config = dict(
    num_hidden_layers=8,
    hidden_size=512,
    num_attention_heads=4,
    num_key_value_heads=4,
    head_dim=128,
    intermediate_size=1344,
    vocab_size=8192,
    hidden_act='swiglu',
    norm='rmsnorm',
    norm_place='pre',
    norm_eps=1e-06,
    positions='rope',
    rope_theta=2620.0,
    rope_fraction=1.0,
    qk_norm=True,
    attn_scale=0.141,
    bias='none',
    tie_word_embeddings=False,
    parallel_block=False,
    init='uniform',
    init_std_qkv=0.0161,
    init_std_o=0.0,
    init_std_up=0.0161,
    init_std_down=0.0,
    optimizer='adamw',
    learning_rate=0.00149,
    lr_mult_up=1.07,
    beta1=0.95,
    beta2=0.99,
    lr_head=0.00624,
    max_grad_norm=1.0,
    warmup_steps=350,
    schedule='wsd',
    decay_fraction=0.444,
    decay_shape='linear',
    final_lr_fraction=0.0,
    batch_tokens=131072,
    max_seq_len=512,
    doc_mask=True,
    train_tokens=617900000,
    max_steps=4715,
    dataset='wikipedia_en',
)
MLP neurons of a small language model. Each row is named by its layer, matrix (gate and up: input weights; down: output weights) and neuron, and shows model dimensions 176-431. Each number is 128 + 32 x the weight over its row's rms, rounded and kept within 0 to 255. Numbers have three digits each. A neuron's up and down rows have the sign that makes its largest values positive.
Before each neuron's rows, "fires after" lists the tokens most often just before its 100 highest values on Wikipedia text that the model never trained on.

fires after: " (", " the", " \"", " surr", " at", " r"
L2.gate934:111102101153097115141089124111142097097117080145169134125161119108173131152112137135129151138107117107131109202129113165107085136090098142138130134169126183163140095169204134159139107146091144162114174118079122097131087119138101074103110173064122118167119095125121159169132089150107157170125108196122134156100077150126090168110088135118116154149124109122140177167172149118102145130143111122171076179121120129100059132134138103112139071144074116110038102090093132154202108140104116157152131182105135147152158112166153087137122126136114105068152126105166135117112177110167113140112123076116160085138129096150147105132164130191108162127170097166120156153188086129139125109136091116081094153219155194133131184141180051133135133097079183132141183124056114119116114118108084
L2.up934:162134125103157128131091186149096176121101085145115168135116133115047111182117129191138137097105149090116097199113141151144146102091131145127135174151139132144157094105027100170137134127097033130134137098135149102118116147095152174181134143136126103070074044121138160140145143116104173124097082140074136150124106173169094110143094116155114162178092162105128130123109106166177141117139100198179145191148141134196147128164141117138112173167101172082134096166170139140160199085139183177048159116158077121113125158154154125117140125191094151151145149138126132084173153139146132142139220066150135052148196124164145120123063117131077112133177108133091171170169074115151099111130080128148094077168113144101156079149100126104102118154181199100146161123122128099123094152118108
L2.down934:057123152117143137059120110063122122116092137027098174146089083149126150064152170110146106093123107169080135067112116120107126108161151144160094103147119144122096092142110105098135116089131116116102119159142073091095131130121124128090128150099083149104117156152142165141158150100162112041148168110149140153099174076143149182125174108150152119090096065123128075100137143121134179074114139116093161114106104126090194100109155116153100167131166111173195209154185136133123046084115130073100190129168052154120110142109172157106121064191097174220090073136087144117116133091107111200187141144183101110094094120093183104111126087114148112113131071138177143133152153169135182146130136074156131217148114118081090144096154167099105146109149108135127144114173133129180135154091120

fires after: ",", " (", " expl", " \""
L2.gate175:193139104177132127043120084111155127089119124127102095140106115196086114131101206143070160158158137173151097203152119121128180089145186152148080145118191147105134114105106106149104137137120118116140114116135110075122136152131162085109236127070102188127171158122168173154137142141108169109150112140109128151170180174137110167104091151064183127139093145118155141104151060141071136136155156170162122105143106160136135135141125144123135168142120129146120118100140097096090117151099119107238180131118153154111132108153139137146164087139134139128161144076160130126099191139107127164141147121056149070141137136122088134133139146113162150156149129069108139088173063126151168102118111102129130142105072107130159153124079138168120185127141158187192196124157148128126179141124117
L2.up175:113120101111139178108105129130083102117073151076255136095130119131086164159036145114168098177094145112126063217117131124111142111093106128114111070102107100120085129120178082128119147090140137116157088136153131060135141098027136179121120122133103125188070167086099159127078096146068138131118106136159175123158131157150155155202115152108067119183177082183172156153183087101087161093162118122152134106118120176116146117119109108132123140111139096157072107131166142116043109086164111098091164179197150118112161136103132161121103132182121136102127118137136127078161142139090095156060092120130201117120128166169110113142132111136082130172162047161104179107099161132126137102143118085160131140134136119098167099108133100122174137157048146167118153164169097073148165147131185
L2.down175:184111158126127184114154141167113137079191117118105134083133098125162151124144112136145107154161115127130139092126177153158147105159156100135100140100137116124158165049120103101036152147129144115049156081069092115154044192194103138097135172099071077138165127150105137110134122158112121108054099138119133124137141175161191127139148131140155136131131090137139124104095106130142152133142163127123103115111168175181136099138159123168123139122141158116198155228056132091156140144084156108133084087102093136132093142082145152184087109083131138155130133120187048124102172178146143168160077110117117125156072100117137115118104091145165109116179159104153141146123161181112132125117095158110127110109134108173143097173196141129115159136095104103139127094109081082127066094105088

fires after: " (", "\n", "-", "(", "."
L2.gate1124:171094185171153137113173165142126143132122131112073174104130136116101127061155123133110103114160125117187139114102098107117124167125124184171141116103092125119172116124102155101097118147095110113105173108119074161184112147085121093120206086136068195162118092165144156063165094174094155168178122157082134124240139121090109123155141157104126163154174114134090146116062158095140160107185120122183156148131131087113200043150154169138138202079133152155097113123140118089147132148134087197126110162090112138159157126120136170060158128105174163171204148157175139172132166137150162182154163064104163127115169122092146104154090114158088130140132135098101178157154067164152134139089141129119151133112126057135117128151098082186193055142102137128129162079142148103128144093120117
L2.up1124:158155092093104154179118146111051159123129116086150149150122158150142122105152092097151053105155042125124092101098114037152141143120130098147135086181108125176195138138151160143093167174041171114109085118180160121142109118091161114177109119062086155119134124118109157108146120168134161140110138125139183092150146158142128058128088157152158204176129143113097102125114145088098190155164133146121175156147083127092160076154111189116099113109178112116078091078141088091077141056170152161092060135131128150145103112189138143079170118125093139081136157120141097195146154112126163106149173092168191131139124123151096072136110096134073149156150073164118162145124116101127145145162078128150156141128129123115108126127163126177102072170109115055123134107169110169106132118162114
L2.down1124:073181101110096132126143135120109114150149131102109184143121158096129095101076135101103095141143084107093093091141120104158088145123095099093132159164072126169185132133102139121107166129100118178135112129114169137200122125102157151186112137106098158131141138127191149112111094158124155119098146156123146116149120127157125125065117140136136159104137148099121135145079131121108133124202146125195172184120100130127143104124148139101089073125182108114101132124151103095094166100198161145149112134091076116125090148102107105069117140130081136085103138192127109122080118081118150084137170109153126119078138127126125134100116128123086119144150096074174176198107137168130137125086159130153162125115119095117148170138174153154149112181087109075109135131163105159088141077064182

fires after: " on", " |", " On", "On", ":", "-"
L2.gate394:162096117136165151110125111098171144109159124114090116117118164106120155128074048121114160088156074177112130124145150145140160181184163114116141166153100199102115147130150073152115165134162183140116094120106129165097109137187171137102141098100076117131161112136097167091089150117174126219145121153126120107130136109123056084166107040101175168128081125165081113054091077170125136171126100145124095148157141140114072102174145154056167122097129176195155114098171064134108111097160187140140098090055081175073100153141185109105125119126139152112117073104212119191075086160151138149133171151141088174096195076143087099102134085119124175176123149054114125105080154112109131074090121087128173135145101133104160122124152167123100166090093102108114122084146135135138124099133113
L2.up394:198117132137172127119163137119131123181126171080071125100095144139055111149114081100129135142156192130099108139128091090179106180147139136096189143106144151114129123169166136160106093105133119123105136125104158162109131143174148160076153181148103165141100102105152154129094169109128108145153139136165091114153120139103033110059115105103177152096114128193128131134075084208152112131196111224137064106127142103143086155142150153128115145184131186158135133121072157090075180092123157143141040153068104121114095152161127122122126143132128166128111140134159120121164147184108125160169164167192087117115163168124130114098123121120120124158146140130137119122099126118206106105157130138084195094126136171119172141176132149134139112125090126116047108113127116115131166124156138
L2.down394:135121137102191086110179163095082110150160136098069139141107113121167068182152105105135054040127174164132129145146153208137126140134121106120211126052095052142113090145128115115156132105156183137125145124158164127097115087138104157083102156104105123104125124121107127107069140142095099168144157119103149115113157178112119055120149212147176187130137163116086143107128135144120069100207111132148107189063126147144037133177114100145141095071125126114116148088098099135109161119178111079121110121143137115145108074150113105079182112119128145086114116129160123101135095108114150093159122125156186142139078171124130103154081180112117117114110115101156112147113159098162130111041161078116109123137121119138132101149090169160094169155091146147109162103183145104181164133149133

fires after: " |", ":", " ("
L2.gate1248:159147103189085159134101147116132073119075146135151121135157171168170159130160175157131114109075108126115053102119055120112095064136142152179190117106095149188110125147137098195141121118182193116118124070126084111103158147145127104106144151130098143154135134154057175133059127098161172131209102081093147117127173095099102139189131121144099204155093181168133150094176143154101060160131169169136138132155134157138152139118128072105187142136121142137105102177190121085093125138098111115076128089142073090159133117140150135068098095095220147186153151133071163141074089181088122144106177106142159150169115111090102179111170145103145169129180140142082148089099154128120212118183105177067187171140125088078100113117151068134136127073128176138186125148174136107134083147100080
L2.up1248:129060120091089121139173062099114141169111075158175165140138104110130113129124190126131151158127115156095093144139119157098108138170113159119175156174035136130177164147123157108117106139128098108119162136147136118086095171130168116147112086127157125095108113109114133145095149167128155112162183133182139131137121151157125091135126111152126142168098158162095114194099211140148134149132099080102090140137075116150110094159150201139144144117048107125102166179170135145075104147085126128036070076106127167124175132102097078141121118149090137190134057136092181101109107136101135175126168105205161116067138134172124104073132129151085084141129148171068111119184155063162136102164120194082089153128162097168124079099122118075115169144101099166107170181177137129112160142133038
L2.down1248:141112111173129129144165103125069168140184129086129162172179123121168100123151119103107107140176087138136172146156142133079155137118140111127167146183109148152112107177129162123138089112111090064093152061100127140132116119145154106145139144170163108102130139138157122128128143131117142166065129091098086129144100159091118093130171179196112126137155134115149135101112189097084101181174133164151131138120164148157090110156120151170123156126180116094169112118130093124144139184186125196110153127152130123153081125131189129190103097158145151195127106099193189112177079155139101082137152159146171151159122103173139095098098125139090160136114123144127105117101176127142106145177125097070100090150183101129110164127121132090135078178174183130200136154048138141169195104127153

fires after: ".", " (", " \"", "\n", ","
L2.gate1040:135099069137097144116099101122172091107100127140113123126175146092127164133134117170128120151157175133164127165073112097134184173110135190079160165120061129115155065059116111103164116144137117126144132096164128094155068136027195127138141115084145133147079150089099102137091154072107112098190169145167131171099123126054093093131135116076078136168086135107132180163114128153091157098203119171126148107097055130151121122160108110080140105148101147098086154147142143149125140069128095160173158103183127188118145086137148125165123139086077141175169122141119119129083137133128035220162112176100130113136138140138084137158108139117133104148125193119119113097141158103182180090123097095119097144135190121124158128052162167163141131155180112135160108123151088193149179118169114
L2.up1040:111096176162149117105105143149088126033088118105122162191158157132081164129132210135068107143102167102079151112051165112129135128092155164167118112138131114153102187168112094158120188196083115117171118120115129154110184093113135110101103079134147120133150111164148131139120089139182132156104156147125162108115119157128111178155097121163108141102159158068153140129205128089130134129102093152068144190126130150077132143081158080166136148146130104154112133148161095069116128134105083125122129147163145142142156091136145113142128113100127090132106160142134156135118117154094153133099099107091153088086124138110176172119137192114158143066181134111160180136127115211112131174114121088141141094147138142142115178165136132099139085116147114128117095166117157088130162157118106
L2.down1040:090223147143111164159103163069154142103093104123123097129182154144159152164069163088140222070157142071131173135104160058115111124124128176065131130145104113202096133083115105153131140062102122089147146097184100112159154085184155160116124159158113096161135118182105092082157144146133058141118105134096182098140097119168121131161086101165095159168113145066169145159145126109145180123111077114169147132163122127122132121107162116146107136138132104097109139127134151116143125114128109146129148061104101088164118103168145167148111150128140120121133115165206144174161080097136134093153138173112112134135115162118164118141147079129141157142118160110148130105102154138092132122128077107170171145134167101223113148122152136155191081086132102098142128109114152079100088108146189

fires after: " (", " f", " \"", " L", "(", " Ph"
L2.gate558:172088140143155071088126082122122141102145135078104167135148107095154126126081131103089149097106137108184070134109116148134132152135090190140144094138109129139174120138144094144150095147138138041125148113162130086148153107078150107158115144084150110116120103181166154121130119086120142165181118171143130167079118082081176103198067137076173212102171148115149122156075063055125192110153130096153143145109162173109095137080143177145141137199111103147110123127153136094065123149155134177161039150107098162171159114207145165133056086111119119119073173183152094172174123167142154082144100139202145136097138111157143119139142126194193164098139145141180100089193075113123150126122168137117123142160150112152126130144106102167110121170109124115122132080143173153148108112152124
L2.up558:110131175121174164173154121115106183197135084099176207114146155122114128104092133124096126192115173153129070078149119155143185157171161091135133169121126150134109100120122152162155144111092117095174145129123137128023171069109079163132174116107083115115122078172117093072173127143100154152155108123165159102091125169089122184104132090085157159114196160101149164123111110092131129129172153122181108183138188167149135117102114122156046157104138150185113142074123120083134136098162116141097059172086123132162119189146124152115114110132126125113142100151135114139132072134169192113067084103082142113181164093117174139161126170138092089095115140112142173101102067123134155120110118157138178111123154099086088085132109095121126155166067121141159110142161076144166117140140067
L2.down558:116130135146102099095130111118196072084170143077105142124102145107130162076105111068141096102090101147082120099147099123131088084135107091153131145126139073144137115168105058173125087102159116130116140101162117179112105163108107133119105125115075137133141120188163130123094133145117128153137103170127181137116116120076097041125116102126131136160101165078159149073075159074122186110198156054160186156133105117126116146070125161163110181144052122147129110139108127099093158149195123139151114123131070155178095154178156141175127104143083115145120151176153145163139134171139153126090080086155147104165133118115111095132120086185115098128132166088145139168185073162146148115176137113154143174125133095138056097117128143110075101149151097115118141130128141170063062128109126

fires after: " (", " \"", "-", "{", "."
L2.gate268:169070128143189122145156086181125087085147113135139137115159122118092115107163095191088171138120058143125140185105124128156178132164139142102102127131124145134190085138093146120137157172130135104178140134120109118151075110087220157149201064136159125193106146089084112130160099099157207185148092136107126149049095152135133138093139176068173152121115092165053147151160155121145109080139157162160083125158133099105111090128125121140129105123132136106093078058163140116055147144157098148146124139144122138148094101177137111140115136205080188171115157145144148099179125148194141146125125084105159081140173138136180127131151100135101109127144112098149145092206114081149179129100137126169096133179094113129051127105071131137107103108111117117094126096132112153080177063167129
L2.up268:142097152132164134104162088155070094083107109116125173101193126113096068102165115174112151145105088111076126161124139156143201130146136152162054144112118129148179103136100149155142150131139140113183147142114043142145088102102204164165206056105190146197104139131088104122161075080177214170146058127120157164070102154144160142126154187030175145086131096129087147129127120094155082121098150128139126125188146114095138099135110120157115131088113133096143088067149107082055115155146112155190156165138127132169058064150162157123119110165125204146107194151114151093154102153174171177107119073111110091138129078120189121152097085118094121108101094070128147113133115104099163098143147112194111110174118106097048139085102090150078136080157124136127114090130115156124144077122129
L2.down268:118112082145107119130132162072130072107134153099125168099133155094117089134164135083119121150168140109115145128131099085155133160102116115125126124112143085115108138127153187137125139137141109136143117094107119126118177163078097120089073131137113153133131126106141127102122153178138121113097136096121121155103146139135136141092176147112100120145114117089118118145053116158109067083166113115140143139136112109169147116114128126139133215129142103134167118177089130099117141107154113129146156119125119128104132112120148109131141110104110108147124093130138085124108149110069146139158126128144114110147114119157104113088143134109120117140151145144131149106071117132134100128104146158116109120138180134123139177149141145127110111157128159150129136157119117132115190061120151